MLP neurons of a small language model. Each row is named by its layer, matrix (gate and up: input weights) and neuron, and shows model dimensions 0-255. Each number is 500 + 40 x the weight over its row's rms, rounded and kept within 0 to 999. Numbers have three digits each. A neuron's up and down rows have the sign that makes its largest values positive.
After each neuron's rows, "fires in" lists the words (lower case) most often at its 100 highest values on Wikipedia text that the model never trained on. A number after a token or word is its count.

L7.gate358:521495465505470578468550507494612501496549487488498447499488487519530526517548529524533499515526467472543518539521491534473531477447465515453456540442512506520484481550474494515589493450475471543493491497459509447516451454487545468519497540481456552601507375440535493494475490569512424524506538534486543571516518485513479514454542465543525518435472405500484505485490507543521523464497504469423577542468543422488472434455480449491494488526591574473517605509538527533543488553497526509524574514523475559499402549508556515486490450491522535517465556547502560474482497532531503457431578566497472478521456435508512462602477513572470508583430465495467549485455495492439493483498516558522544469576494531503566503493492542432482512471581457495500513476469477465507507581445466
L7.up358:477514604536439519432546549490500535473486480531453502448493459477484494504478555485539505473476459512517528504499423475517448559412475484486471513479479595546490506540494486488498466467492503449556551512489469510485525448545522514465409489552536518476499461466519439461521495513501496505491590453385496547505518465470507456567491521470467527454475539478550564556488486491504559510519522467494575536452538473509542493530511453479534568495573500412433531494539432437481453415497484552519511465553476414542466492537543518497484570405537450513497447556488462524485492516500489569515519472562506463505452506524450413560487482491550505522457548479414512553505484479497432501491539513532523432535551555478496547396455598545512469432465483479507499527418518516458541531460507
fires in: "to" 35, "was" 18, "into" 5, "entered" 4

L2.gate635:493500513451466536490568528531533524481527549528515569419507521481550489585444507504502486544475464523560500559492542471478496506493552469525532502471521507518543536553556484545457478476467472459562485492486530505509512491462520507439470476491492535526532490477511501522541519559442461490418462534529487482495470481491381507469560462461576533547434450480491474466531525494404527494568571582547560468546488504426553441530583505492447521531587495456473561519490598455488493635489493448555535442497473469508531489425492484465503521520562520481506514452454451466515524512537445540498438472516571524568472520528513525479589588554498561538527543486469546466432529465516513433468442500485490528492488466575466526458553471522505501519516441540493466455504501448546495431465509
L2.up635:538512445490527566507557462519506553491480543526487541480499494445463468537580414479459510469433532487510471515500490501554435537507469523504537487503497486515506510540506495425518490450483482507446453509500438566526483503502392469515477539476477488500528553511494479479546539525532465536530464458462508473530531487494499532461420479488488498532558543557465507525456474479447536521470517564467549492523486431390540440579593431454515475529562523470486519560472538428460481509517550494560598472469490508541461431533536489484483463520507488477535562420517517513574462449502484399450529493545474484507499573548519457421548534551454475485495509492471439433503535496509583449522454544436530547491468508568511506485527470494502518548525499594519479508495555488535404576477393
fires in: "best" 29, "play" 7, "debut" 6, "largest" 6, "create" 5

L2.gate114:530530516482551478383559507537527527513455481529564497488473489450491477450512528547455507497514465483469583451474485433515579461433519464555443517535499518513542575495528456492533516433418554487476449487577511463481595535537511541473558441509451479463448522564453532529488464542467473546468553466441484483531525534504456556443527432516562480541399467486573509479520509505560524554471523483550466506497510573446497481483492545502483505506470468523473494487485508580409426544432473469513523495571524546546524554440489504536414460527513481509474456438474461483468514540515492528509491551494418487540495460505528514547502542486476514524487477446567533550528430519512453459472457549519484494481570520506539518495605471514546504514563556522425481603482516497508466519509469
L2.up114:528569468478524458440498559559506546486510503564535424556493498524540532481476501554525501490495452453476479515444516487495567511539485523522431488514517485528541545505511437529503553433443496518543412455556539466436581538527489501493574544492470451464552520441474489441543521502445449443482570473483496497551438509539563471461514462518523475502457432528520525497508516443559535518475500427469428464468465541550514525456469495512527495546521489483499465466479618621475467535553428545467546521570487507487507539455456518496507513536493464534492490492495488511512529526451471497522493477387410512480528495486582543518421590504529467527500481454483556515540437469488408523487436505465473459520503452476517509541558511501523491441453593519453486496485558560543422513519492
fires in: "robert" 18, "john" 18, "william" 13, "steve" 7

L4.gate253:504486545424548471575505461466472535607542559467496571473496522459489510570433551445532466537426489498482527479474407466579466482511451524529510493432495468460465614484480527471460517523507506516511462489460530456525462477536538523492473480478606567431513488465496523487435504482512527536514472500475491498514455465523467508459515515398495417528494500495463481491507567526518505526607495519494458539521479526470433488539474557534440510492500457510497472504502515468465484529443420470490529412512482491503486516416510425519529497484557527536541440602514457505467456493532509505544499446551546548451479517466528467441501551520498508584515494517486453411450535505528508501486537449560455471451600534577481531479466507554499488489506472528572542504482493448549536428490433
L4.up253:540443527463504461525457514551532516553506529515478487573519578499488495517480515464532380539475537542490508517444545477507438446509504532489468532466479447503500491466501496504511529527531511424465533454540477501560510494458546491580429497512493509510524471479546457473482476519487558502514523493558593501401481446463501552495561518467582538588525488464516551553416456504500460496544519490468490519484507450469518479531525502519498497495542552494485477474491507452559445465397523484620503431491522493504549497382521504518492559518569516491461509532496470516545514513497531508633549475453525515532505493474560627411486484511479464530514529512491411480472533497485525517478513458546441497507458477519492542473487581496510465470588499571560568479490449406484476464480493
fires in: "of" 45, "on" 11, "best" 6

L2.gate569:495490536504521472454500525499420531497582454488521527512553457543472486440409581563528567460490454463640480486512580517484533464503421489456530483500500495490467496520525413480510479559493515455546494528555506474561540471459497483533519462567484440524497528524407513536567484549483485468510492518479488456483454482515430528555474463479538532489514486439517494556486528456535459496482452559561491445494531532530478511445507496443479503501533505486532478495488466485585496545507440553587566454489471534371483466612559585488518506523522498481520512461514535512486541532409549470509480512439430526481533509494524458497504537544446579505524577472531473479537489505536496437477534477545567425513460479528457472526528512487459407487440544495544477478504496530556539518486513
L2.up569:525545547467484529524498555472486509481535520498425502535534494460559546507544544442445561539520496549556486479470575516528546518482540473404498421511451519534507506442445462480430547477566486495555483507467536530451496481471483435505608579517495503477503518454404504477493474503457496553454483485451525504513524488411503535577470487448530435542442581514502528499575561537481506562550514467528574554495544544490571511552440527519486477501442521586482433524520556451497467509485489477540494539476520564451508515508462447476559547486516575463551468505484441492542510521461574462502514426545500516448533494494453439489474552520476494465531492493547471517477501504496514455453508522560536460463489477502540394522562477477549503506538518479487399471418462447441516532492554
fires in: "he" 30, "has" 22, "have" 15, "is" 15, "she" 7, "had" 4

L4.gate662:553532482469458473537508564474454548473529511474471524490525477575535550514448469469474553535480567496470537611529476500497514472470551484529486487482470403428509547513477497451518529566440415506543497494506518536467515422496515414502523518486577576563485472414463478499479560536509538496506573472510472455496435530551521466519516547559455516547482533465459607452505536517418521462538541515432538382510429501469473507487594512462465490520513501542501491478502467495507465401446475464465560544427514504475517490479529590469529504545512519513513526562505487494475493501550519510566521498500486524500528540526492506514468507509482419463594464559487526538503549475504573524475497518539468483466477440534514453419551474493486530521540471602526555555468444460478486494519538
L4.up662:435506484562504564471525484486612543496450461509472496469515452466521500393551450521507471543535487535450459516463490501550471475543567444527538528553493490543503540528514520534510430496559444421494458493467405471582502488504474505530505445496533479502459453462392495554519472422528445473526552497462495482492475556531531562523487485489484511499504515499474523523473456499486475498528579530484465451559474609459482488474483548508543475501539480464548579513447493428468568545463516403482502489476544503471512494486511526540476501451483484500536505490492480461467541507401486503553471537603519483534427514488453492417440522524479506548510499530471508465498520499472561478562554448501506557536520488540517473554395462544526465482478489557516631566530508475494477433544522
fires in: "by" 54, "produced" 5, "of" 5

L4.gate111:478461553458463469500479455549529517470534568485562480475503505467570526493478502506470512572497570507524492514508512515465416553537508462454440456477506405461551545588411535539537590578450460414496490484555448451499477547549515517474442521480505524527480556525458444527506508489565522477443522477513444472534489530511522551554473518495474471502596554498484526507513559500591483504470499510534479546494495562484471512547515529538442422445538474509535541499452508515507482573498525487574570518557549491413448534494507510474503496517535583471455481528500465529454515462515468537491449485549435498535454423527540504535461484504456500487523438550477508488571501478471484521537474467549558463549472441515512486552529539539464504515500582506541511503427402493433467504384488
L4.up111:494575510445522565490495492559522497499563469480515461489457515533431502498479528452509498532457567525441542504496471535482483568435490488490444543545492464481440485487568512562497515477436509486502552564541521519503527428565510498545398534513505508458534461504496514506535517556473505454550534437535539578516498490542445500561460480550431489494424562471458568515452491517502472542561574522424508480460573520468442512505499509532529480529556466502445547516469467529499480457538460443481508398457581439525471558500470371513502480457523503459470449498479461478460533480455524510514471365531463526428489514466484475496480494457518512475526473507515494494477521506515512503504503473477525429555496478498470514514484453583570493499519456502506476446537523502485594624600477
fires in: "for" 31, "of" 25, "on" 17, "website" 4

L7.gate669:571519459515474563516542481500527470440504508519486507436515534506532465488543449593499442460485448521518482513504521476506545540477442510521516503488417450513510489523474530501545457489479482454520504510475539523523463458421462441549527508524483509465578499547483487559523515540467532497480548515561503471519529501504482464397447485496523565509505532521522529504485405484473498459414504512472416452519561484464478493521446449450498447517490574561490451580537474483458507581466496511559505573486533535511508508550468536433429504483483427506441518521463454461509435448554545546495451542510416491611470495486453567514525539502585491594437491513445477520542451503478538504532513482514505543441455403511495483490468504511526460575406517545522544530532590427522480566505517
L7.up669:535469455520536490500509529503511477452453487514502493498461489516442485483514440481501506544513517475564501538526461518417439477489585485455557557556491583533531512490554466533480547501444466511514544519479561508542537437450530516443488512465538594473557444532527491480461511550528473509516476453505533540598534444569447523455502501445509461514560510542529510516524529516502504455418466473447507467566505513532540551513573440469472577501479557458494468469485454579511476453542497478475512451521576591532464479551544558552595438532495544480549463413518509546447591536478521475519476613510571550537498526485487505539471470521573529479501584485490502544476505490469487541422502527518476498449546466504515530465552513451590483526512530570446476529481527463489512553554512
fires in: "of" 52, "known" 10, "and" 6, "its" 4

L9.gate470:517455539460512513517482507514479496423519427497538559526515491583421570492473507604510514522486453453508474498501479473508474552397512493551495513444510459551413532488516456527551443466503544568435467538507512394504504515466471513471498433509509439479537487489453524505435517490511495462448497529495488442467500481456451507470540526557529490486402467445474529538533495506534506572481442496527464535588505415465490532464540502467455486507479513548466545465484474514453508490519460447501517473486488546516515408486518478518571430509542494428492468453492577493499496482473541486483485560516482440509457494483608468538505389495482477528444486548567568436497518551519573532479545517520513467471472446530503584532428532515529475528542467487582487560506554502519456401488472
L9.up470:446516565481505500499505443348535510500526502475497479449516475510516538538602535466504497504558490507465506475455452411553572518570549528481442482485453583528494518517493449463477477452508535521458518558499525567503538514517558460537504515538540504529530423467509457536508490497493536530525487580594573436481483476491416506484488539479464512470473547520482542549499444543541440532583492556534498456495422451477508474494509437508526477464561568483460448551443493498520537465484442451511492579436503500471492488561528510447479537528513492545532556462505476450480551472525551535512576538543564536513486450498544544465548507521529454509499551561469415506539468575454476478493416534572482484504533470553531540468434504523550487530471560530469522468518520497523473505568551
fires in: "is" 32, "was" 19, "were" 11, "are" 5, "the" 5

L7.gate639:427463493533489457473503482556502537526517499536525469501496459495473517500549631570518546612496511554503518584440479522582488450496448420546483541539495517558506526517482526474512447464475538458501484558519529478565475470480502560470536492500554503583435452463491467529435494520527486549520487576469483532410507533441490504481511469506496521581469465566500499559507507468545525500463549536542557548491498528529561528488499568469499497535534534450489489468532527437570382511535493422487534497452489509492545522480544472518501507459526454570451573586569515527528497521464516445512477462483492487506493461487447496606482497523505494519472512539532497557494553519512492515418540507514493553487514428492473563481433446437502469469568501471441482454532512447401552465542503
L7.up639:481500553539573465479458543556481478483485482587467463506516532542515513486464509534495504541517410521529452576572485503522584520500539504511544501481451503489494556473534545570516508474522453527581552527485552424523461462505512496527488552495489498471509518437449533493458566455491459514517526508490537535592469444546506509531582539585436519502517418502573425446459492496487500546445518525460539496480512591482533507479535538477557537523536511540525539567517460463548520454362513488499558496499520562476419563548588551541459456493546481496530484502545470526500448463509462564478499520511433517492440527518556526508476504511488464515530511515476460514497522543494478493494551556503535440431554483487427529503524570487530520432557497448459476403518504542418555470504473
fires in: "was" 30, "to" 14, "a" 13, "t" 8, "is" 8

L4.gate492:501485512529432491504528528441443499518456429548532483556484464448470514458451494503443505438478572601474582494505531501533453528497513520581459507523484455493509525496538565573549477509489553456553496517542484473539536498489500533533455470513548564489504429550519471521480419520474454541557526503547504461544482520513616514463479485519511461486546531549552489469556483461473484419548530463559478399538522520494449507476538526537406512496521559524490507571538471483486498482491510523509534483473556490510475559451516566561507527466498471474587542485483480486471485444429568529506478583476506452543502512518486452534501482491482554506556498507574483496486544532449475404512561444469541472523441458538560447582417475485509514510465511545559504557554543555524451541464579
L4.up492:506413480493519565485463531493528547480539440476506482524533516464474456434440569506492488509423507566376586474513508471538533507509493503546492500520501512548494514479471406505500547604522535516511497453468457520495543501471468499458494502516545463449464484517464538463472579574527460520519478426421501501484473434470539541454447483477504495501431537514520574534487523515508472535425514463454524501507456584516494402510499487485561438501492494498492471516458503586481430522534526519520394450461446524538524592491521561517510555430562544500532478521442494545491463532452513494536455482460541595499556481486465455477441518549509480516500548492507460508546530502522420456441545425483505461559565574552494462536442444554512500492525473492544504485427489469513470531494493
fires in: "and" 60, "of" 11, "with" 6

L4.gate515:438490467548490559485497506506449523486449476477500486562486541490555501521533476389462443531538408631553500451562491552547491455487450512507518526518438547534543514447506467531513560535497558557567490587492486568512479473448464513480500437476494500525518428495574502512496612449499548499505573496526442434420535444444492504537494534537480489448426520509485497500485550514413520428562520478462451523488531520488489440519539532556494533503559514544516531479470567547550465484474500472482518514510483489541468478442551491459538530440522551525477437560459542501531473506532564541487561516493538488544524480450491435488380480502525510494478506484542507422468534476471505461490494506552449544469553467473528456528499454559517524462509558449483516500526538404488443468484509
L4.up515:542584525520499556519506595458523501521514536493486473495452450501530498466489485499457511540487519501549554503408580478545485420569504471471480521481464548446481555490429477453496568473474483510614489489499485535517534470489493525495563567555549442534529450471481502481483463454456473511586557463570551521501572484456541498540468493420501585522513497523487547495512514542505536477474476582467418468516559472501534460527495459578578509442560482504453503451455540423578535387506480591503525529464479447499472514501461586489598460542601496488495560465511466467432493506497506536486492540521506476507463507518448518505559473485467476480500522513551480522539454449535518448498578462472484504464507461495500566543503520431454472514513481490455462546481520502500509447451492
fires in: "and" 28, "orders" 9, "census" 8, "ref" 6, "footballer" 4

L6.gate562:498483516506516493540478517448519398567478420520510519530536529569469459552493546488474489525486515500568538534485480521549539511563488471508442490545462404577555493554416461508478442466435510523423495508569543582499540528453521558506527482568486524523547534506484488532482485505493514548550515433485521550486554543435591541516503579434526500527448537503564539516555471570570434544543476514528482507433498486455504533501539464464505515490521477449502514519501537548459439556597552479528529450466509442586473471462500505517552484521538498623457556519536501512460531464496468517461528495531502434533521527440495429481526534510585507512551503490593547559480574486494495494477465556507445455432506464555441520509530503455520519469517527489476476474510459449510507538494510
L6.up562:452556483482477540538476535504544443511580496551516566420601426518424470485481530417482482513486502525525567555481410523504505487512495488602450476522495547606518476546482507528480477438509450476414492492487500526556538514522470478437522502442521392547479476473470554501493514515483452458560500463494525548502545508563549513492518507490483502461493485466491477499507490427639566405503521503531519487548556499491565531537516498564513555566521496466466453492473523524541501568538530450495501522438456512513545553506475562483520497489527530495568548547528562471484487468474525524462537475479482438436481426459488485448494484494585454468544489545463490467458479522514521516483539553484536595551517418536503464530504514518399470500544521551528496503454528515498547508510537
fires in: "to" 72, "t" 9, "cannot" 4, "ll" 4

L3.gate261:497461488515492464502563463491530502498488531505462476523502410508535492477545508514421551537547462515473449462550568484473567465476559513538558527508510468478519560518500494480551571445473504547487458505475479470494491520440507554521552443460457540599443544588540551497571543576512544539436488526523527465465521493531420458483478469528533491424465503429485503463445483551436472495527475478483477480532510541488472511543447519553461502520463533563493493395464484544508466495554491372471479392498510566483506530480479469505488495521565489455485510524534478514585493432503565485556464518540493422476500516542469514533489566486517464411531516480519535490494503459497590408582404506575505518504495497512563467528484447436542534471512519503547515532523487502472418493485483
L3.up261:471424400495489528468468515505491562470474506479482525555455531542528503472532447509416507549561525508519494508555545526464450487489476491584559531561460498521496437446473483480513506528478438488470517493511481501551489559456533564434441482422479480476499545469546487486496463473462493531477543489607457527498489527573452543503523480529541561461497484542487498435434470530471537434493515500486520485569479492481474404495524517469460473534538471564476509449490527504530424492502586515506523458463447487583530491510538509501497532471490485555460510543479496463456500460451466549465465465565533567514513500489483533469495442486469499510583510495463598511463485503447478410460513505568571550526600476477482551454527544408526529430489515498532561482518434552406553526600485
fires in: "of" 31, "capital" 6, "captain" 6, "appear" 5, "whilst" 4

L7.gate32:436497525466440437488474506456459519495415470436471513423513468491470491497457498482493441494516495482506525478488521550511543486479504455480508526446444470495483503469524515472541482523439541545465471478546446488587518475516495540508476428495538462476532489549434462576491438492515511508502543439476471503489531501633535471448526548577452495480506544478531483610552468519521537495551524534499492482533521454477417434527491535467539439458498454458566521506498464482486510509515505561500560495479519500561554511510497514562523499455507508476481538500491478484518542440505510474515472483455484513512441485474431433453525469551480552498512520436503540427420508487470363485509567516462409534514517479408530516550373480448508565498514472513472492509570442574422496518410451
L7.up32:479433495476549478523571500438452479492528530508496543452463439574460510485507511527519626526531431433474514584489572528534511493547522583421511483518485515569540484526559447472490550529529493517561505542554517460491470512503472587568463504517542475519549492506444536426537530509491477549487503530512491485489429490536453469474533474496620518479466556514511461550550489524515437447585551479469492457538504512460495467533541519487503491485447444546513447480545595474482456490518536510474573457462478517509476469483553512511498489580556438502480549487556553508501489569468471439471523486459534519543563518495522479496515504496560515501403516481509455500506553447507429529492488506463450479485435471479454523465444535437549507523536550488437526516570403556579504483463524
fires in: "first" 22, "each" 21, "one" 19, "second" 4

L2.gate345:445555465507516536490533516547504446607502550518509462522529497512433417484477504457522511483540495552469518557503552535456528511517522490449500519483446465436505512519508464421444445439536493447467566501490527494471479525530481521582447522519490477522576478484532526545475550522527521447467464529538571511538475501551492553433485491598506505418404533511483522473530499485425525456570562539460523537476584560612470468603508566531559511484494479529582523482541490462542506459512436433543502474541543561517459524447526483538483523485505499481497483442525472522467456518475526476527458480491504397510500560523403491558505488538543471484517473404477513512483530444473486414509550484492471501519433542518471468509506575497545443509492493458552504543455498497586502515491514
L2.up345:391530525590507498462570545494415567493447568428524493536521510503478450520505528450491569491573508494537521508495559526479517482586536456454459526560492512569536502520499563491484500485482540503585512474525525588567528482526477501593475566533532493518470508476459500481527531503505493510485523450567469502518479454591539465463509508584543537497445544433502448411521523486527476525514485564491522458481468510492439519463508488580531484504583419553493419577524548468476465427500522433461484518551517507518497521517497524521493539503480510501469521504515527502457393458460510474480491525474526541494582511506453532439545493418520519460491544432507547476441488543468466493580487492499488531511428458460556476503478542475511517572494578480493545553481505476566441474506454
fires in: "well" 13, "long" 11, "there" 11, "one" 9, "first" 7, "www" 6

L4.gate511:414492447496530483470527439496514476454502527537457537410521535470499543530443473456500542521551491569491544468476483451469443514482502514529496513406487523421498511500513531441603523458573482406469468517460548488481473520469479487499388455511472507559457473511499546487494480479453549504357547523533522479529485493521494518526557519489504454594471533492542472517489526520475502474457568491468546523476476535464524468517548516524548516496475526510525492472443506458455480517372530545542542446495491515488517459415493553480528474468483491538511504468474523458572536439466537546535486434544508514503421535496459521456472472548468514480472564496511500508483580495504526500559526541579548585469532502531556472526413495522516567545612496492523506484562463464450539461428506
L4.up511:533486458534438467502529442496428569514455497478506552543480493511459493479497466512580549554453424513434474490563496425472486504509491474509500546491540479460456493527535518471496543455523547554496513592537500586500518475582499494513475462469502432553466439483500480519498563418490544522546529528492446544560506476531507551529523534520506563459447468536543476444423496595515453464500515524477459517463486425468445487512495487494564478556511520551494547476493519544464483527498496482487395534582487462531538512439484517519507560522578492444429493493545478506469558546531546438464486469467538474465464519524383412468476542436506501467552546434464525428498525524438507525528576528487532490522515384479511456553527529494502462528495461480452489480537577463572491504496524
fires in: "in" 22, "first" 10, "each" 8, "had" 7, "one" 7, "during" 5

L4.gate211:522475444487470497482464486432498484486535515487435462481534544476541487491522483470524511517453513502417528510492514504513487554553458567464553562471442515427550469460461530456499532492532520412506485500480474404523432449424487520590627488486457389508530519571526540500456539483528498476504504471537525451499480434500463553506505483476432509496543448465471511548436527457576497493509518454499433552519487481534459462522525499495461548490440555486432564524450481515516422454506506527512495431456468477513447551455477480533486531507445435519447540507519518525514468566589518604472492488455493532475520471530558553447403518505519477458506461526486495456587510468599573501461524554478549486502511442540538485494483523517473527488473519591486507587515502500441494462484523
L4.up211:526464406526576551508536498512484553484526555539514432486501527504593495479545490468517500536548459449523483487596436502479506464582527536506476455523473525473566472554529472457519480540519456459453491467546482498516428513487539449476507462518489404493483521461589598510481409471535515463521538513543526479548562535493488528497554502468526445547447518540529478498499504508535446485458482556523510536524454472487526458553546412474460558465486458526474589538485510538491548534513526485494541459566469552431465429500505558509556535558429517505523429574450511513497495509529500488487473444529461539476461461490498509508566523563529509497433529453447499525434433538480477447508457519497430534493527441449436580461492568459512554592553537516527506521487477514450509485520572
fires in: "of" 91, "are" 4

L3.gate405:549502476509477443524384526497526495473494413492464563441465434493456528533466542456484480471543535506483523537485369461525525523468435482542495526558461463476454510566459454498530487487456479540570516461546491527493513515493544477477491502564517502523516444556576459505426553512499460535528499567441476440471558509488501450498496539562518558509486522475550506496461462531471596432485538474505464435496526529526513539435528545516507420510543487418509530523472458464459505471497478541565454548475451457513561497529478535517476437525569533512535446520556411499532492476431576436432503468415517481509537522521453456507470513475556468551455522511505558433476580564522484510517515497537537519545481543540487578401510499473526493459470506482493438435476484495506528565490510
L3.up405:497495518521499444495439484465494530436518431578454585464499422535526495488520520448517509465550518523597530580495445457522471520517557516520544437574532520502437443542478454418496493502514509510520499498561485467483483463490542503565485428572481527538510513486506492491464566465488492528524527557495494529496458481505495460497456552520495592542528460504586578540490483475433587549486533519526445496543475485490523477493506546490502436568494480465486436491457491427514552431442521546443497456437543543569518440498476501455530490522484447451524519523492477492528534497517620521534500460486484511524460545538423422450584436481547517524491520480513515460473485509498483499559586473568496571517545527517446534461429531436533447489501477507576506466507476493531605518486497
fires in: "to" 80, "t" 4

L2.gate397:495486457528523489469500461461481462435491573473505443469504557472488495494540438587453511476417526450453486493456605436451449488491472418490529473474522517533470527499484490463440532507442513423440496423460459521569537499459493438468414437526458564542484522531482525508516531472492537514510523531466584485507531566419546427514406476613455395496512495545509570451492497459511537514503508541495540523481483476444536453513516491508553463506497498526492481546535478487459470513455498563522483527534519539493480474524456480535506526555468542392487428455463441434448544499490549515536475445563470554502559473508528532515432493485506468567541509486518521457434493507523543519542504478556494503548472478547471492496540555511526520529531520541541496505385469460540438535486548
L2.up397:527473482504544525466533546477533504494471518507465490467479548471527500485521408489500389419470491558484477482488553523490501474531515474529474478556537522462585526499613487510540466469472501485542468465455447548479518575489567453539505526518550475539520468571542494542498494485496484483547434461503514538430530542498451485570490456525428482530529522448495498498427475509545504486493492488474467512504523465429470480506392554539534580480490505533515456518522482525499472482543504508566588519442568469529442404515518532505487606470471496525447409429566456529535495504485532464512441519526454577525516486454528519591405498475492571541600479498510547471506487534509457502495503553485510487433429448520450485489554538524529491509538470548497608544496506447452517511476474
fires in: "of" 20, "two" 12, "several" 9, "few" 6, "five" 6, "nine" 5

L4.gate154:488574576486464537517461541467594468467474510434530540543447516456523478512534446567455552526507547479513501500527523471468444475498503549530516483593511509439528460506423446492523497573500516450506485530528482578535485537463480558498534533544476428457471485460444518510474548585475499490465521556448523524508470540562487510493386516451478516445473492427447523515511512554473531471550494569561472520525481445472523533547489500530497517516504540500525480590444474399528507517483530539532483560538526486459597523475485452484490563468492513561505549510499484518471528490478528446395456575509558499494523546536504453523476450491508452505513467492518487504491485537464505466570541495486517460590512475486575471483589544571541379559487523544535450513515579485503519553518526
L4.up154:563462506429510574440506577470528461550474437551467511512480493536431492491503571551439483400500519459509523505527519515488504449533521459471520493496421577539519527499494565445473529517485493516585466548420513543469507523439558492612469551508530516431494509500491460514476517469580455580489591477504536483484465511503612521464467527426489498533534504516501473502564462432445469493536428512473479537494613488529415497505444442506556454472505496490538448519514516537538462557421527483549529492460538530545514553519457527453461543461516478484544468515529535491507505462485442472422476527540506496512496495460483539529399466459527502528458519460539545488529480525569459409497531505537448526500524472490511563520485495501543446553491518533395486517468497477510540521511515
fires in: "and" 22, "its" 17, "or" 12, "s" 10, "such" 8, "their" 6

L4.gate319:467579486482474523566468450483492473519514437547459444487510531522469452512523465530475454470450443478465565530513484541519529536504519454498471452515523456442465476523430428476507447515485477521511470583514511434532465445503485526476520483569481531543532528496478439501487482515426526398494510516528521518455484555489514489508506477455489511474515485450512530531524554555498503534481564512522463474480465557486459422431543574544445521517513544512458478571399509543523443538451452529559509496459516432513480459510556498474460489460478465513492510524639531532483470442429527483441505571483456437534523467502468463503532574483448466482488489522520425541453515508382488516504498521535420570480511429467519422522497515521431486446450433490445485421500557432480566519547516
L4.up319:450455518455497466460405526455518497519471535456454468484505553485497526484522454419504520504544534526460506449460465430549515487528539505472469525532503537515533526437544451524494455348464522476534503561473487510512582465496550515503460481521456494527442464571516441463493477526496517536486570506492540466501508525535468485467482571500504542528491425495508526482507476498535502563554422477554463469451505457463411478487445509507430523492537563517486542509563506457483560495526523525401513481527456467496540437537467492500548474492462456497535566534588493592513503527471480483473547534526478485528520529459536480398484468532536574487461502500576499580564533533485505469474531479443531561441511466553625503477415477461494551502469509447444427467549492466491498554466520
fires in: "as" 35, "also" 23, "was" 20, "being" 7, "is" 4

L4.gate607:510543542481512536511522499533500479461443482476448418475516438524371490514508475531551552485526495552533530475465528517453488519497512534481471590536495522450548513487537511491552522577530536461521468581505500442529483499451444517549486436535529566550514428519504511495473525531479558486482422476486476498536542473477480470461513486475501437533461438487445608522534569427427497451513491523511499542518476491480524545500553465478481531569503540457488463454542421470522526572457507528446537468533510528518554447506551444501509484583457493475478567518549536449513450536515573430464500503567500419584543537459451508531484500524504438447537487567471490498493467538505517497459520493529541431464486497508475600486564544467541483518457493526516519576514458452452593452418461
L4.up607:467514457485496492503482501518517480519518504496570485525507524523537514445584409490592508562522550506464400478438504472574404563538534575458480520530435483533472494481416484444481518537502430534479516446492499504524462478550493483525513481440480464475550524500504508481467542529490457480441426465542516522550509510518484519549452490539535454478579486534471471535481442497455421556476548552494539528388478514491444507545543512478577538485508506484521530518477501526525471490495565516444486454483539417533437536404476407477475489420449499444535483476581514540512504511483513492503552541510465514456471461489461510536429512462502608560577518475482507524503485481495496515575532506494425443446492444496417478533549526561482409564495504512452520490502496526544507536452516
fires in: "given" 14, "who" 13, "such" 9, "of" 9, "from" 7, "hold" 6

L2.gate393:493481490467506461471425474509458580536544488447524530482627501509597575507469463507508428567490416486495536418468455510544434460564461495516490495534548495403496521517514447483510502547513543489552492479474530499531448482524478579505394473436526510471528524413534517461479535507466516472517533542545517520462498510533498547512469482484466475525519546441528473490559530454592476464543503459500463527492449527447527469545498470531538535538523430490498448448484581478517489566535418565573514461546516521510551469472520450441433446482478499437511517467488512457515467500447511558531496491481514573459497563507458521495489504476474446498450498493538477511520445498538510510584487567469468492531434440459472524523548407555515411493534476504543413445463490526503518455523505
L2.up393:476507494453384469460571471514463538542508515535570473495510514554549491498500496495473518563436511476477488500465496533448439508461501427586459547519459475490515461566508466454523442480464517512525531535562503538536487520478465608517447428440513481501488475515484530486497492490541472507483518531461530577488531483441470507496543508478478481513506552547569473446539515476519579566493527479478499483488479542443572461518422560534475564525550487497426492429492554503472459462501461515494522454534513486480416484457499452505417439592505473505454519426425564477513520456476518555472515548469486440471467492491461441455407507485513463547397505554542469533495486535491560455543526506427548561477471569516537504503518465495520493491553520508586454508438399514502538524572500
fires in: "public" 13, "best" 13, "first" 12, "founding" 7, "foreign" 6, "foundation" 6

L2.gate122:516480496485492513553466428520520465444418538462524515553521525546499509473413506509447563492468573448509556467558539495527522522441376483503487428469487603559558532459526459530543576576606529474505482495506429562538570433447483507480495470469468482476430552443456465441526514474509504471450429531543501555482487552519491509475503515465479443501405551534434500496515523503425475501515492539500505486458528466480492452554438467496505507493493516530463517574456471457485465498518416482513484600510498499439492520491538545521493573539491528458523452463513518438469499465457567519513476512448553550475509456465494481512494518482521556480487544491416488498462553509423459519537435480547474464528503465516574450521582526558477522475535473539490541464571521485520470535488528
L2.up122:547481563533499612475481523532561511469505501422514495564497526458476559470491470527474445508472519487575517521488522470482504509474474502479501529494489565520455458421461499543465496501554498495528467487442518496556568439463475504457504545413538394524482494484473522458453547596516429520516468431516534511487471530431450504481507496523451483474471499501526446511508514510565519498459535557507544489504512466553463494553434444471513528474504529565500488593484519505542488455516445536530412602477588431427501451525533603556476543474482532481505490527493488471477545457466522573526490516439460452470485389477511475493419535455474480495468546532473519464517572527474450492488492432493489513468527498483573496565470580563453483529423441499462490443562525520487484535509466
fires in: "had" 24, "he" 18, "have" 12, "to" 11, "was" 8, "is" 5